From a checkpoint of a small transformer trained on Wikipedia.
Size: 19 layers, width 256, 2 heads of 128, MLP 768 tanh GELU, vocabulary 8192, 17M parameters.
Architecture: learned positions, biases.
Training: a variant of Muon for these matrices, 694M tokens, 10586 steps.
MLP neurons of a small language model. Each row is named by its layer, matrix (up: input weights) and neuron, and shows model dimensions 64-255. Each number is 128 + 32 x the weight over its row's rms, rounded and kept within 0 to 255. Numbers have three digits each.
Before each neuron's rows, "fires on" lists the tokens most often at its 100 highest values on Wikipedia text that the model never trained on.

fires on: " from", " |", " of", " at", " in"
L15.up119:114133114131138148158124145073159064165134073176166093151139158140172146118057129129154095156157096147126138114091100139135160121109147140109107153105048109178156152088095112122140053193193088084140121169128158157201155156164128066162117116129095188136083211112137084117107130049146090160083175189116107123065123117138091136112123126130109114129121165111104130152113054070187113159115091085156050128105151175099158101164082113063135118130139126188164123148118157139149117164147156128111127114110155121093104162198168132180144117077184090119077134126133146082144133111074103101

fires on: " from", " in", " on", " over", " through", " for"
L15.up174:066134146120169111119120110199164157057158120113097139162128055126138170093102144151095135168147109104160133121124121183145119147187161087069095128138151089136181137104141108131209176096067102189168159119088148105128108142112111182171156147056091096160128140147059142110127151139156149165197090147119155105091113105138138075125123104123146098124141104107147094094142120126132117204121097145162098084099159137130168152130117145116165102137041127081113162146110089071121069152186108113122167112141136140120142154143157148142064111125165115140127143111130180091165176118162146056

fires on: ")", "%", ",", ".", " goals", " |"
L14.up257:133146098174103173129140130071114110109080110150176097187147147138109083129130140069161171133139124147184137146131098070160136143111116112102126118129126110139134141085151105131084115065083134110090077176171107081140123143159156200125140125097121105154138145162132146143141156128189127122133106181145099089106189123108118137214133087063177137101161127111159123117151153161143087150079171164128110101090133092123142099089148095155131145197096164207185116130136087153091136162100138193128188103131132082123104176144072092135076099174088173146069145121152123165146117144131140122

fires on: " |", "s", ";", "age", "25"
L7.up27:222058071133052102138126136119214158082035069125143154127185124119162108139120116094101144129119140096129134128139161085110137152104131174126130125144082076117152163095138146147164186152103162143150064148150150117174157140144084115125173059135107111139180167134102145146140095136085093109124139182184054109127150147145115128120066095085138146144125144139127088135141138168120113152146109109129174099113128163115153023101172162138146053146107153112177105141124111093114078126138090102151146079124122112164144124103173166121164099112132114088104118113175129120134045138146186139

fires on: " |", "|"
L11.up142:093135111160180140106107133102139175131124142106112109076105175129152150112112210087131139079145104166102136186146118111135055118084146074116078087156106096057151150121131126151139168134129131116134087162142109117200132131132139143161140103083099118147184150110170133119153126119093115123133088139080072114110158123166143139151118151142121101157164114144186091186075131160122089101086073192166137168113159115122119132110141128139155083115106097121118103085131125171193113104154121090123192168190196152082198122125138137088121118112111092191127149084138046082134155082097106077

fires on: ",", " that", " whether", " II"
L7.up608:151091121176138098104182162194056133145147147118130131100137130088123129116156147089126109077071098156142105097090108150128078178109124095114122173170127163103196089071138131112094161121111152144099128149128110184162134119196132212152155157132136066103136123130101120098103097117111138152126111100121134107132101134092129149095151060085115169093113166180131167132107141122108097109106088190165117133137064061111115129103135128154103120108112097119126077107133136196107186157154147098135138149104176119156114192083110151156136124092124125120117093185114131130141158149139156120

fires on: " (", " \"", "\"", "\n", " L"
L16.up726:108146133192121133108183181117122125171102171172172151143140134153133085139131089141125095166136096110158121117122169148144160103129120176101082086138122091115178157131168107103090127129110118119150116113136086165159085159107167092123081093140108068141168133203147084109141113146120062101072067169095162118084173130114117144146100088084076107143167164097091182139061057161133162000154191151129161091137147119106101148109135158109124123128157127125109174161142119140101138100108167154142146179084101155093105158109122106141122159105147099130102106115132126082106140156151161095

fires on: ",", ".", "th"
L7.up11:054140142112120077122107086127085128131148082125091146139140084079135140125097101178122167140110104130156097093171098135148096152165136127131103131099123118152120175122130126170139183119107138182171106157162105101105128083082046158132123113110147071201163050115172092169154201136144130156137119181096162095198090170166120062112139125156178122189155129085108154063142094120154096126137161110113132127106168164152159107139166090117140156092140117100155128143168111170179106143166081156086096070175115105134137105115136097119055174160078134116111090093198121134147077127183066122

fires on: "-", "ho", "=", "ti", "di", " ("
L12.up93:121124182162136107086086176201157140133109082127132106127112045109075121080139148110127146121187130146119197113149111143089135130112135130150089081112175126180154079123143125101074101123128113108131129086079112102132156060211102108162091121166110121111177130097166098135146126101155086120127167195126025146115133120156105165133158154086075064179097146175114174111181130102166150119130097067172144153122082080113112130181182102139092135108182123113106158122132139148138132138147143146094104137161088128116143162055138187126178100098110102138145145114099103133137163116139084110

fires on: ",", ":", ".", "′"
L16.up211:115111134140147137163090123173123077118085087063126153155181112102064103188128141110076117145099145110120113103159120077121138116111143152106057106139108167123126187154095093140146180119086166156132149157093150112136107118155122140098193130108130158123140146100040141120171167136125095185116103146123117086133107087159114081119120111125109106144133155128153182111097093140079123118154154119123189076115155164135164139169093145136141126127066097163167128175127119143208165112143109077123057108116116123112093161130128138183104214145074093111171145092123116085129074029118140098

fires on: " |", "="
L11.up418:166164173132120106200087127131140153136102175067145120067220115101159174129126105124095138150116162124131182114150070136112154109093117122100162155079132129105104128140119102070086147183154191163168075122112191125138111085130119110125157143143138158104169130145150093169117120169183127166118066150130086150168132121106122084142100102088168101140202154151107085100062130221114103097096083116112132103090162099115118171157162151085187128126136141201130078125124149177161130095126082122118130125168173093141147138127160138045076110147139177116098150082147156102109204179157115132

fires on: ".", " United", "^", "}"
L3.up126:138109070137139128055120169088083165118066095160136118167093094150134164157082088127088121153132160173104099180156176120158095199112146164137123106112154106091186176111090147171131099151083146095078174120161147123148171108105075113176136082083082132092142118132152117143091157099115155178091114103132146110159117173142104085101060131114128151079140085121123140161120147115160138140133077144080197154163141139125114065158152077129103131128143149080150141129150070104131166166151107153147090105134124158123145084167103132141046085143097098114116118062196117161146125122124071189

fires on: "C", "e", " F", "c", " f", "f"
L14.up453:175187153163147172162095100111050113140087178147106171098129071121143114138057118111110107123132090124135104109134150088085141164201156176098099056118140145119131169090171178167113067136164150135158101082152127132145103130109187140137151149102167163124134139105174122148128155162095156146154143118143143083166131118118116076166111078045153145077140061163169124097072112113125137106132183122188092129155077147108153135107155174094096092116143135074167155138114099106063094138091096093108100109171061108130137145145071117168134073176151127104135179137135111126141086075137134105

fires on: "'", "s", "st", " States", "n"
L10.up123:186069130163140142130100063135116125176049115137145115160176147182149101128165134121197150148160119072157153126148155101126174118104169131135143147141109104089137160134095152136100209088107136115074157127118127175121138104068149163137072073113154057112089118163094085143139106099109123113202148158176117165112109132119073173134154148120129117055122148153127168160116121127142146185094177104122189088100153115108139137170151137091143125122175129154170117116163138128091082162095129117142233167118132144110129136109168127127118195162163098127097149138173147104067134112117120153

fires on: " to", "|", "=", " and"
L14.up370:149097100128120108127101197131148120096178071100188119176136138095128126153164128135142069068144085142155150114178107106140093133116138135125119096122119143118146113125132125102050131151127115150102082109172168063144171154120065158121135161137140159116102080101116092169073091106135097162101126140144144121160109189204149075150103132117063108142111161120103077100162133086195077129130102089160135123154130128156082174129134123090096078114083108134052127183124096127177147180170192113117156169173161182108100203138163162182119166140135095108150150169135105154134164138147063135

fires on: ":", "-", " |", ","
L14.up83:183044104194170156177129108158154140111172161163166140146079176108057130129137091128152151177126105129217181052112146113143147137080179100110134149101166105099087147120087092090155145111114082105116138157141160096173148119181131083134177109148096109161183123096085092124100185152154129174155125154113125090154051110144139144144123056114115120138132086109196121145110079057117145118106116176132159113146155156099121119076048173136100101142161182096141127129129163132136149106077107103093141167108149187121116099073147142067151133113127114132063086073115166135170126149101114147

fires on: ","
L7.up333:126168108167152076129145114068143159118139155103157151153102128109081139152104131144170144159097141134117098085134130143127123048128102144104125097113127102135159122137152149096118167051130094143102137079156052081174104142104146150134076188119117144110138125098096124170114144142145112129109111181125120099150176151119161140190081104142129162160108108095108142133169116180129129158159114111145123137062134139137123152174148157166132153126115147181203131139131075165097138151127110153109131118098131019128111081118113092192091144120192134121078113185049138128117109131162089095

fires on: "/", " de", " '", " +", " www", " “"
L2.up421:162134074165101125201113112124109104128131119169139131156135161151146129151153140109130169137139198131161166103191087178092064145155114128162101088108119113194087105151122117135101111136112104158180142149106146120096156119171118181133147122122125167158144158056136078121140139171109151176114168126146134156135155184091129099101174106147164131108181177101089092168131100066160118117171130137078128088085129078100175090148041139106216156108171158189124102131152089153110143123090161172141138100133087159147105186123170122138124140157055140165150096114161168097147162053081110131

fires on: "-", ",", " (", " Pro", "|"
L16.up65:054125077136107106137132115102163138070147160107124103104098192169096137094111140087120133108130141125143131139118129140129069184156093189117184102115126134158056122105154142096105175152112132116095131105144117135116141145131092099174106098051119144182151112105060099145151106154141095148173137165118140095127091160138082121100129075130152145189127127181201120163106101140088137118133088110160162084138167149120181074113126137136122080052150149108195146077106107101063124167179119158066191125170116170122108087159136107095132113210100156086099130074146175143157165138138126130

fires on: " and", " a", " with", " |", " for"
L16.up458:142149088162155123132118161132098049116122133134100115116183083124211177203138149101103069131151100176100152128134194168132090106125114151063136124116157092094135101148015142091125093164173106164169132075177129090158169198101088190143113158106146151135115107111109092114129118115161125112091105098148135066165131132144134125125120180180124107114165187134096087131105072085134129174099141116106156149178137160093103160166123108050089115142081124147146099152124107143154165115148162134129084137143133131119131133093124155099169143085173142125107166116145113140095173094118082114

fires on: "\""
L4.up278:121082101165068156155078097173210115096140087133151126069145123129117063129153116065093092121132144118164196113109157059229104118080064148098125159166129128122226107145148123167154182156093098156167155204120124141165109097148161148127101096115090118148083132161180164125156133178149109105087139103087149124152141099142154150146131123156207140106127088167081138128106053135151090170100112095126083052156175146138102162135170149151115081153143132102116160113127182192119107119124102147141102164137173075124163164132149099078102126093128134068136138166147136084110099100160178115

fires on: ";", "=", " |", " ="
L6.up26:153132124128171139094129077116066162145074172138140119125130160093166165104197116192100132127130144141134167135129112094068087099116073104131133106153155098127117112144106103099108085144108151146108071126156160109205111149196154132196155144125130126182116110122134161087141081173190099121140055144087094114071133162167131122130123138033144113100192152166133124117150089179131124161116172112096097080125161093069100107156130166170151132098129108151096094140090156187111132169147134106155105132146181163153130144139138105150122169152133110134155098148085123118145135147150152099

fires on: "-", "|", ",", " which", "t", " It"
L11.up59:124125100205111154041182132154136161124147161137092071047112131123126116119135096122132138093068158153160149111108180131156054151088195082102140126131135143099142167062130104152131185157133095122129114159150158056166134117093148143211065109112154112212142168122161038131118117130103163168120104163122179102129082179098131151068159115177218139150132129123158101168142141106125112125066086110126163147099130122102083063158107142124097150126099121149111092121108164151134107149133118112158068126105115097127132095147100091114141113073175156181092222098113153124128139163121091180

fires on: ",", ".", " |"
L14.up339:170166180119115140169180124121139175068127159116175115092133148121113138097147134137090142165121158095129107101106114130160172106154154080109074078081121121130198108103156123136178188109121138116131095115197054048158088184159145116169133148111155148076090185084126091151198188091178163145101115141125098081077122062104189179147144109121161163134076098126122112120141138125134065155130068126126091100117108162121111123122170152108107113114099092164139130157096162180182168156121144111091093109146132110069174125128099144149124121129104083134174198167118130089118094131140122070

fires on: "\"", "'", "$"
L6.up187:123127132148121134149142144134131119113165103120152086054190105160123104148034101129096089146140173098160110113096183069185159153062081126065105153119135133141190137135179158125094164155103109158159217158142124175149066110136146097133117124151081143156103138089154111164126093146152116104148128134074104138121153086136083115189060117126082120137145143139075149129128131088115174160138124142122112096098123139175171071171163107095173154157110154097172133113139116160146119060062187181132140144073170109128173166169170114058087118095093140106150106131179137150106140076096147076

fires on: " (", "-", ".", " •", " W", " had"
L12.up611:112152121133173074133087115115139092162102130103163175135175130113122156111139174121118091159171159187153174092124104147109152107131097110194107069143150076111128100097116172058128161088059124123132100098120090100144146090155133144144157095155115158072184133072167171060153149145204105088151098141148081176161105132140147127105148215148077102135167131146108129060168092109183139136085150157189133084092118123114152109187148187136074117100100131091123162079117120122162090145120106099130132093144157107089107131143133143125156126099076127163124112124108094122138174049176146123

fires on: "-", ":", " to", " than", "–"
L12.up19:098149098133177158140135143100127033112137209125138115125204131119140173151153095150149146107135191188154180104134099148100118145151066158129144130180144117096147109132113161110077065059152081128069100120131103078193091121124109108138153118151122176091079123059110125106106151092126145196148160088135101112154122140111154140164185167128113142148145163164089159125132122172168076104120093133145103124135142105137132144127112113100101132126118170118113137155106083155111092036173140168114094143187168184127121163137162095156082134140156139073108113132025097093116112105105148115

fires on: " \"", " (", "-", " Tur", " '", "\""
L16.up247:110170147147076142100125196165097105123119118093174091158098125179139090168120150159113095188151149084105132137134180147128114148115181086187154090086093124114163157095115066125112070140127133121147125141136092131169152186135117106162124108176180147184139139164161109084125107102111184165082091131113126144167185131098147143067201120089135120152132147116135109154100082095152182039114124143145102124151121123167110161079165058153147130133105128114123142151118058109142126171172115211090125194100115067115114109182127136165136170130109135104111183053097076117113175146189176152

fires on: " |", "|", ";", ","
L10.up686:127093111143114150143072106089149067057180189106152134117137114133142176095133135125138131128114188138135150128115082121127087126146077158097150143109189129109127188118143123085101133170153183220156113138158142126158092129156167132169080102058131101154145136121119120133147110134120149156084160104159104170137116158206083139099067093107149146122100087113142089135109049104131180148117116167174140133068168130146152088159107093187117084069151157112147110166129089200182083104141086070160139167095106179140098076156115186114087062104070146121155146123145110131117072142122168112

fires on: " |", " and", "–", " to", " of"
L14.up305:087204112105130082162095111041091088099102149113128184146114156104159125112169145148104067098188096143154137126087138167132129197138126127090163076160122068150102150144143160148146084128118137116110100107114171086129155053139099083096110128163124150105079158119066143106171113151180054096150103112129140171215097116112133125159159133132156097106172168132060137133144165131154168111077071122161116183121143159145151181144111126102099140102067107133098122195118080173113152153163211119153151134155120146161116094094123165131110128090185123117102165158118077132104222120087112109

fires on: "s", "\"", "a", "on", "ve", "us"
L8.up353:119081129151072120096183091146122137200105099137181122067098149118104036146094118138105170105089143117163130086108140082151088134146084088113124092184122123146135049086164130114122104174126105121110174148190129181127136129152152134088062177132171122157109147180185208125119118184152111121115165089133167085145108098109131098134118135146102156082151123142142082125118140127128132198123098143095121132154132134176164118108133146113177188104067120096107162072125158183142139119114162119115140144163168102102105211078126160182099164122106125083077127087157172100160132099131109110

fires on: "-", "–"
L10.up252:095099127076103137125140135173130138116141140137098111078125099190145197150126129149083104107095169152157098071113118173182094160119134090205139081165155139122104117102109127108133131183158147097097123134104174087081146096113100098223095126093125156148064162125117156067133177161096151205147098166155127148091133134110089072141127112113116186114153098132128160155105083097107166113067088123129172123155102176121156169151092111174062135168149127130086133119217165143115119155104166119094127111099115110179102091102115075126121158119115061173147170125129143122153142119085138125

fires on: "ti", "n", "g", "'", "tt", "sc"
L7.up305:116109127157096141146133104156109067126073133188144132180110091169179106097132107108149154189084130080104167079128122151097096111139171070153080091162099127117132093087136137163121117125133116155119164130122162140094102109130181180144058080150135109137064110178101150113186132047129139113151167141123142126133122210180129120123144114150122090145149150143139138142122100094153082104142081163101164047147112114086091155158158141088147068125128184151136109140136134095149153163083157180120125137103130091149145145104155105167108156157148105136153122151199163139117048118092165145

fires on: " in", " New", " to", " of"
L15.up317:090085151118120121097130162107127195145106070106134110109117191173155123135135130146060126138170090108096130147116144119089143173096146115151099186124147092103121093134144117129150203195171133114124149173123185193163138083108177072184115171136145143218068138103117138143148128074096117145120101126085144099112179124106141192131114093146169082086136152108151188160147128061207061135155105102164139103138116136153188099152094142075113059131141129159117122070130128144153123137116158121141086128182110124109076202150182104145143116118130125118125113109139148084132153071124155111

fires on: "\"", " was", "i", ",", "u", " album"
L15.up666:096064153187126135134127127209156162077141103112115100083139120194110122135116124058132090127086117101151145071116143103146122092114102129105097135173141101165172187167146130147114124170095142137173125122135175100105162078120057087104093117136125209145094143104097140135136064132111158093119067173152105074092112110105114160137164038071171126109138127143163131186108086147108145117147087125125110057150138105152132129151139123172147094180108185084134176096103123155137115158106140122174137148103133098143149098166081181113102140085124114094164131129173168151195183117108089123

fires on: ",", ":"
L14.up722:159117158149139128131144125156076131129087205108163124129139140107100128160128062152122173131041125139156127079140115122135177172104096068119135145172096147136173142119141114100076164133131086128113150120199160155130118096096150135205125082162134145113108102087100124128147113146157119105163118133093109181108131119119099176087134081116156145166103119132129193108113129107109119185114107137123190162104134066069083109143151206166130157108173120108158177135146170166089176123150114143139166047151138149155097132082121104172140066114148120104131150124127160123131097143087149125

fires on: ",", " a", "s", " species", " years", " day"
L10.up696:056076164128131139146176101163162096124110137156223120086154127115164141058145114098060135118108078105107116058090111161186199185154125083154127158156152094106154163128141136090030118161156115156077052054132163165122076093115150190144158078120179100127097137123135150113088122128106170119172137109093097132107067113131112143124081052102146161087079123149147130124148122107137117092144157120147133119138138127117132134158114147167143143116128149159160100090163165116169183144092097116093124109134109126133091093143179150138116108136147090112170150141131170098137085064091113076

fires on: "-", " of", "|", "\n"
L15.up82:089098141147122123138048095079153071116170142130149105143143156155142070116144119073113041067183115155154152117110129073133170091153181142170053131113111096111106094110110082088157166137128103171112128153152146151122152149117115079174102070132128122136130125103114078081168102109161115101087171087068140147119149149137119073107162104090131159161135135134138108104156140106135177173072172144127186177140100168145142077177107170062140112114123084169169103112149163094064102137122116113094211166158124142196126109114181138166164133181128157129115130134115118057151179142153160092

fires on: " and", ",", " or"
L12.up48:151102209175162090103135146132088091114086095109147112151107155139108122119108127154124145130097092193101098101090117156141109144070075144078080171104162101141179173091065143113105168075128131179163186152109100117111155100063119151103105136129087095134057109050138140111098203104176189226125121117169085128072117173121130135161102077133145073133123140161129072123152125130180143094068125108125148127175099151099109090148129119145155106137165072089112136191090164120102091141121114146124122173125131154152145141177164137193151180107092122143158071177185097131170085140114131149

fires on: " is", " was", " be"
L16.up105:124076067098102116130110172178118099110158093082098109164156119107107078171183130149133118145103124100121132130106134100189124145083146145164051117143147097160126183095147085160149092135130147166212152114142173085093128094127141127158183161111149104109116061074115178162167188163080153166127151183150166058130135083135148123140140086127181131171060097139149141139106130058085142169144099137139100110170155127127144154128150148138162092143098168122054137133142079186104127111196157142113127109116103175140068155134107168155195110108056142119103150072120156159096194123015148102

fires on: "=", " |"
L8.up452:123100155134160175096193087147072148127087192157139186138149070137134106107176130128076101142138167156097160102088099133180116171114088114158123136167140141144119079139180045109083116096151095089148142094153099082152162143223088130169186146104126117158184106090154099167106146133203164174114072127112147088103123088155128100167132089122180125095182131162148143122141128118161150112117145130192129094138177139117168103125129112128138150129125144133096155115132183125082162098128162169062141135093148117121072171142152070077125090140154114077095134113142106146123128108123105154

fires on: " G", " L", "d", " M", " N"
L15.up477:185116119139157111112159137139097071101106089125159145100133105148149070142141109116120139107095147198123131072121098170103101132102143148114100116120105152161146139145194182130163101173147122162096129108095161131095152146127122133153126149097131134120105140084123105068114115083118044113100083103126116141163142098183162168152111083125056095144133114109116176145114106102147121091083166172208128164145142120133111139042127107135082147137108116123158045102108159179163120174108211155135102139098164113125084107216148087136144166082060173116075105111129133120197129109134156167

fires on: ","
L8.up152:142098127137110045134091149098130128173101115102098166108109149149062125131161150086129181174154119130134137072138080122143164108146196195152060092178144105142102165111143165097161171088137073086131135077154079083128094132164030105118157116094183163140126141129094148129125176110187142091137107132098126127111121101137213159126137160143160118194120106068134134154145110154158144140136106114145134076146156162120148124117149190150124199150139154127191127142178123135116118112160076137142102110136093079091105085082145097175124162129149117151096098126022096119123082170123109082

fires on: " 0", " |", "1"
L12.up497:129096142119139148159110171160166136078148131139130118126164152136127119135109148137121148097074114155081143198202085082121101142122127111164128173163142093079135141130131098158120137125094099086104149157100131115090147125123125129138189097153134141153200150159191084106115146146144130122119120113151094108061169052144169174096170164110145108140158167158123154187114181113170111140159123149104108110146136148085126086126128160113133117092069097104167137106112172124174128117138107093117136115155109154053147160185082138130178165122066095126164065143113115105157089115179156094

fires on: " of", " de", ":"
L12.up436:126073143208142141213157165129144167188140146153128105152109156071144187137128152167104141109073134097171139084165113067119143160101124110097120161187117120134117094080149106126150127161192059126147096153141172164144174120122142073125181134161154198157126183183129143121104126090116071097185129144164159158139129143127105154094145115109122100091137152071121108110080090110165140169127098145081141119110140110056184114140075171107164107094107170108133107104127133122134132142094151108105103134128075133149123166094196073129169076116120170165132114103160166139110071085075119125

fires on: " of", " U"
L8.up615:089109117080108125153131110102108163164103142141098078111176181160166081159102131109105147150119086174177072154130130086145207125124063113122147142134117103128102092112132139106156110184159110145098076121142118139190135120083115146130178115145109124147110098156080165093117161097128116128109118124147148135116101165117087131070188070083125095109104070161120086219087182126144164117154129080153131115129183172079212130186043174129131116102114135226129143170169127101115133110101139122162089112112098136095127118145130148114135080111131206125134105150107078160156081093128114108

fires on: "'", "et"
L8.up767:140069131159161107140112117142181132137063120121090131116159134108148078196198095087116136143137112139153163131101101132131120157117036120142119124094100081160145183108106173122146094164119129129115148120155131200156190099128148183143131146151168091064126125134133101131084124170137127098138100137123181105126111151074150108102155134161164151124147107115154165142068113156172148144127126162168153151107136121108136157137045170173116189117140125132072163108140062105084210105102164182127137137135069174064107128186119113118081095068123109121069199167021090139144122145100155131

fires on: "-", " fo", " (", " Fa"
L14.up573:145106148107189118089158112153123140109085165144170106085171135131154094138144127155111169081102119158115188132144125106125090152152145130159130067127199153139182136087163152064181144106070175100126124096077167104128161077084092108135101097175111137173118060094112093119131066209155106158140081172144108151158168095117136103164205136106084107126126100112123169172174155095090136074093139052119159176116139108128137152131140098133140129138137081154158093122085118174092149108181107141111141106165078121142165083131134147109157147131081141103191128098166205093102130138127174151

fires on: "%", " years", "'"
L7.up516:077082132153053118119165096106111105128157126179080105105155128122130106096160131082163153110132088148142167124095080112166153145114072088133114121127102064137143089182123178150070124152135199149112117106140079167109123103077161160174134115115157129119125142109085154099129148149088100160112100141120143163078078193147137181149213109145097080083112106166146160186136121103140057116148100166118122161150119129129147187162130148118069128125127103133115119156137072124127098122085159199083089111164097158087213121146147138155126115095173153119117106153057153096136089140145189140

fires on: " |", ",", ";", ")"
L7.up522:125113155097208087083147200213138131153092138128141117142055147172109157145114110115093108159124071141159044091136076114125101146119107144081161168157111109177147145111181130142149120133121101120112160086145066106159115078148105070124110110138145120114134107107103146127114145134103148187083083144087124095122097135087232119117131080185067140131183171109123135106193097165173098129098113109164147139136097180165134103122091104125118143117142181182158152127177159114107179127119045143118112082120124098109124090091096103136109173154174157163115159098065187142151118136142095150

fires on: "st", "s", "P", "n", "'"
L14.up571:115159091147119052092082096148108122156122136141202150187179110166175104161103163128183141152061148074171139143076122128133151151099128128176148139119159109138062115099167104148142145152125140218154144085138093145122113097095161148183116070134141064144114127196110162142114156129107177127191109157114122103104174150175132122192154146155130075094104094102108119145104154129108043057102107132093147081122131084104140123165178102143089079137154159164088108140164114161072141111071178134116164131118105138144139172127144146175103190095118161192110097154115155099087118128153111154

fires on: " |", " called", ";", " renamed", ")", " 5"
L7.up585:146083118144139107121094153084165119124095102155158154110085094090151117125118147076168149157124132102122160084107073130184153134098103149141123149093107100108121144114150166089144181141125117172193098121109136143153175102156100078207167139120116135148191144115061141098131080122134124127081127127146135131142130124136068159129109165116125149208077118120125145106141110069078181111161088133099188142101094126109121133152150141155080127167121107160157103057089151091103132134125107176111081138159103117124122214152150108097121134145121111128117151074200092130106107131116107101

fires on: " and", " ft", " for", " &", " or", "0"
L11.up94:132166105175153140094157168108153074104132120170135158122086140142140155129096111163143087101142116180173114142110135043132071127105089093141127123080137114131132183152107147166137087095111097177144126120112118176062227201045165118095130150168070131111111131094185091103064135160174147168117123066135095135089157145121171125116108163130078114123142157095091153156116157138153118145054117114140110143148093103099121177212099101090129087137146088123079151155085065118188133151165115123168116125147148130137123157154153144162167191145151034106141075124089102165138102130115142114

fires on: " br", " species", " gen", " San"
L4.up323:167112205113079111140154124114157165142107182151141093082143147124137152136154124120142183159137117085127137166146143164125218127094104128105110105115076110151126126103129133160149099115066106146036172090113166110121125093092146131112107134123165104090123125125079101103143183166160096161100135203137186146119151155159118178072116113084132124112157155107170105164108090068099065109160082082108134106149197138138219105149074166087154124138132157124095107195109150115182144158107065109188160138191139157132092109176124170142071127126156143113085143106118154089139105078137088116

fires on: " (", "  ", "-", "os"
L15.up126:112161167137137105097183112081144166116147153174098136116179208176142099154086110162119156080123124112159132073165142135112166115134131180094089107119109124139183164135152142144134137129116124129072111086107159216101037103105132118113100093116173113136134113088122088134088156127161102098184108120107111101140152153144103098042089103133115056115190099133115202161080176114117105064127124127107115083147128148099155125080123099135159043130113129108127168131071083114123125151154135073111158138110150106101139141134189097136103163155163141155095117080185194137149180101094159143

fires on: " in", " on", "born", ":"
L14.up725:061149120135147134127120142142153144099070070091116112136076135153125084084078164100100117154137217091091165101174088148165183131135153122105123098098131133122114158103123103053086134126102170116134148158108115098036103090136170115184164131049099116110097156145125198104153200136184169182144133135133139098084090131112101126110142095138143099167214147093110170157156092127078048143154099094118119124117134129176140157109121148096105114152113143073164171138124160091175093136146106112145174137111117129102129143188116130088073071116128160129121138129143177122109079079187110106

fires on: "-"
L7.up687:108162151142155162133125179134117111127091120101131097166112141212117117149102115123114132158075142157091092075161119112113130197092151101126099114137094086117106035093139059119141134173136151138091164091097156114066156132136184141184104167109152101159134105128128147132032119149111143174073100145161075158085080175057074123120126135110146137144136142143092172175064133113166116122114113195192184108160104123143060153124105101148149097139108156137086129117111171152151134136111175163126143120123146117085150158148115170140149166130137139121148115076087141122105115113141157139

fires on: " 18", " species", "|", " race", " br", " 19th"
L3.up138:086095140055134104131171121078123117146095149160132082125161135169115114160095118138123193123143135123115083121161146171146178070168130121166093097168110119088136120078111183089147120143138132127099143100125124140150130146084118116160081148149124066068025154108115146077121177071160123154141156163106071162131112186137085135063109086096132157116089138183103166091138155128132133130123129140163137117088145076151111098160117123148122143070182150174118151150115122076167132166116143116150071090126138145096097054137101126149117118080120175162128163088131171154117097091086100157

fires on: ";", " (", "–", ":", "("
L6.up626:116131136131162115141076115193101095150145149089113137110124127088136142114102104136129068082121150108129086118180112117122136121152087144154152085115135120144120112130121151140102158109083126159190102063080143138118099111104061145087160171118145129148119109066117195123122072165135131145166075111063107157091103154166190100140119128119087097074142087155070177102121102122144105097096177078132157154161173128117156077171123190146200156147092146121104143120178123111195096185131163137129144176109119171138055161124190139181172105139066138138117112208108120111161153162175185110